From a checkpoint of a small transformer trained on Wikipedia.
Size: 10 layers, width 256, 4.66M parameters.
Architecture: RMSNorm before each block, rotary positions, biases on query, key and value, tied embeddings.
MLP neurons of a small language model. Each row is named by its layer, matrix (gate and up: input weights) and neuron, and shows model dimensions 80-175. Each number is 128 + 24 x the weight over its row's rms, rounded and kept within 0 to 255. Numbers have three digits each. A neuron's up and down rows have the sign that makes its largest values positive.
After each neuron's rows, "fires in" lists the words (lower case) most often at its 100 highest values on Wikipedia text that the model never trained on.

L2.gate143:145139120104154097089107156163131164117138137151141159084146119138150111087142108102128121137144170084113150105123111126111155109129139090125163095140120110148123138086148138119162141156147157155154134134142152110175147144164167148117119121128109121149078126160091137145145083085116149179
L2.up143:149134118116105078132113132126147172105130129127117137121116145118139179132159158105164152115134146132120144089087137106126168139136143099141152111142146111160156147150178130120126158159106108126135135121144198115145132153145137153119137133145129123129124134153085121106183084118138145195
fires in: "with", "has", "was"

L5.gate67:111109201141120101132132125081117105153136085126130147139133154129128128143093118142167083101141140111116091128174102115093154127092098133106133136110133113138114158112141128105125131188097091135096160164130091095162139112096110124142130106137072117157123087150124159136101121131171117124
L5.up67:098090118107119149131136100103140180163124063140126125119120111113133152126137178127114112123133095128178153092159140111159133096133168151171103162116125193155140145123096092154086111101118111104149172142102103119109148135137148095139173141120127105139112109110127096101094146141108126123
fires in: "a", "of", "in", "to", "average", "emperor"

L5.gate212:166124086087114129161129144133125107123130107123104170123137117067130160102119127163120142173086110098120115117144104109158140137119168127157119107127116094112118133160150103144111139150135144109155120141125128121178158086111151137159131140109161201101089100120117144113160098140092091085
L5.up212:169130104120128161122109179118138143101124092139142160103103126113110134130125115160104133173102137126109124121177163138126106123117110134204127114118099155152133159165126147130119136145105162119112121082132117150179152107090113145132116091138165126117129136084096145144091139138108131155
fires in: "between", "around", "over", "on", "leave", "testing"

L2.gate209:133139094110105116152131135140131107114097147181105172108130116121120127100113123147109136172130068149112088129140136124151151103086151093128119097108125135134093174142083096141104136133157139127124142164099177094144169129153151110098115097076154118120159109150107080164110143090141150105
L2.up209:119117143101130172117170183095143123113119115113130117154141093113137106144164160096123158153122129147119124134135112126107093192098102105151116110097137121135129164149087150166126114129113102147116146147149160130116137125163138136115118138128100102157105115192105119115136145143083118132
fires in: "about", "around", "over", "all"

L5.gate28:144138140125160069133121126139119121113141122086136103131140112123121138083098121138109139120152137114110099128161111087124114094112128114115179121093104105088118134076130137115123181162121158136078153140123119096110173135128144079142131122142109141120081102103073168194136113126085136141
L5.up28:079127150179163118140087115123154145118134073115129135112142149137133158105140100166157135093114142120111125142154153155106112160162129111132087151081144137121113127121107169153107119127159071139171158130183150164113171113121117150118144116158128143124132093107089127134155133134125101141
fires in: "of", "a", "as", "one", "an", "at"

L4.gate113:127127120080135145143095086084114135137113127164145059119129149168136106128119134082136118130129143142127136099161160105090109122148112107066147129126126125114146119113119130144176128138156148108160094141132145099172173122134139096097089177151131120155117143112066137107116133162062134137
L4.up113:160127142092097125159093141152155164158115116103110116128215143125084184138097123134112155132099170162164117136105125141137129160113131111134140132148123142102147110133167123150117110156144159107123094125118149130079153143113110097111087174149113120147091093138102189157124119113119099137
fires in: "he", "also", "they", "she"

L2.gate129:119155137127197142146132130103164136115157137141162148112118090140121115143105130037111149150123161113170142135109174149117091161157145100149106152114120116132111130155139168135119101100105156069135108106162127095128127103160154115087092123076111131129110139107124132101187123121093151136
L2.up129:135092152154084129140127175140122110114101136123093130131190130103123180110132120136125126131114111092151152131142113151122107127124105111120115088172130132149152114109121112129139129094122164114100103114097135143130134143167112122120068146099104110146125073158115182157098120158141085164
fires in: "they", "she", "we"

L4.gate265:107133122084109151134146133111138161104133137135145123142131115112150100103148112102121166096125131153127122119136134118110162096137107099118135135098140130085127155108121158138151154112112162142151105102114130138158108137143114120146176106134178158109131147142109124118122096149141169129
L4.up265:103149135132136161096153136141147138107165116139136149135087141101170150139141120117094150092123115142142151081111110127118159106157118105145085144124104133134138150107136131124186140126138154171133118096143130104153128162101103109138160123107173135115143181165102095124138118130179102090
fires in: "after", "with", "like", "born", "lithic"

L5.gate205:135159090130094141148131092165154133170110111106157110156107159104095140128155124134121113097098130091142108130124142104110126129133138123139142143139104116139134090108122148114132108147097112134144167180085166159127145146115116105170128114161146118141117080110078130124111134164139087118
L5.up205:161121140151141121096143120138153164102163154109170165133096203108092123107122154090130087144118110138144109109149140143156039138132103143106130152127096132130140074100143093206119133120131060134155130127117109106115160117116096096112063138107113097156133162100145138121128159136137171152
fires in: "of", "two", "three", "seven"

L4.gate134:142085112122170138094129138119109139125132128130124115127129121167139103148138113100140148159133084122107143089143100130097096118138133097069158131119135090137092164165083181177099136128130111100142173115145142125120105156143121195091147122118101140131137143173151132125129112131122169151
L4.up134:137136137139152115126130152105130124122145125124143124144111100166113084131124128126119164143141093119151164046158109121114104129121151114116178127130159085119108158164095124146125098129093087119112139146149141096088110139147140157101126128129128115102146131148115152160116127157116148138
fires in: "was"

L5.gate55:103132150128125137086156118101104144120089180148117129140089145176080120083128146138113119108152125152121136105137117109148110176086154117165148150134136107141112139140121133130086197134130124110158130122142126157146152166084150088124116113158142130148089159119143144117107133067098132137
L5.up55:152105056090074097141106071113159152114148167137139163155134110116180114092130150122130140148167120137094107120092089193059109133141132112136122093140124146107145133107110148150129117147105145116145063116161106128113141118154135139134111134127118091123124084102146126115144100095127140120
fires in: "among", "well", "prize", "grand", "to", "practices"

L5.gate162:103149126146148132089085146152117133108153140127090147143132114087109145119160155108197101110087134157088113175115129122146142126092131124141135145113119117184136144105160141101124137101114116111120162170133158127116152133122140135140161167105105137153170110138141161177101171165120145146
L5.up162:135136092143133087162129165088077146096140180137077115127112143126112144147134125109151120187134126147121113140092177100128160138100129133151108163116105105140147096126132144132159143154102129101147144108140171107093090138133072141135159123162188158115125127102109151125106161126163182145
fires in: "with", "colonel", "appointed", "copenhagen", "under", "madonna"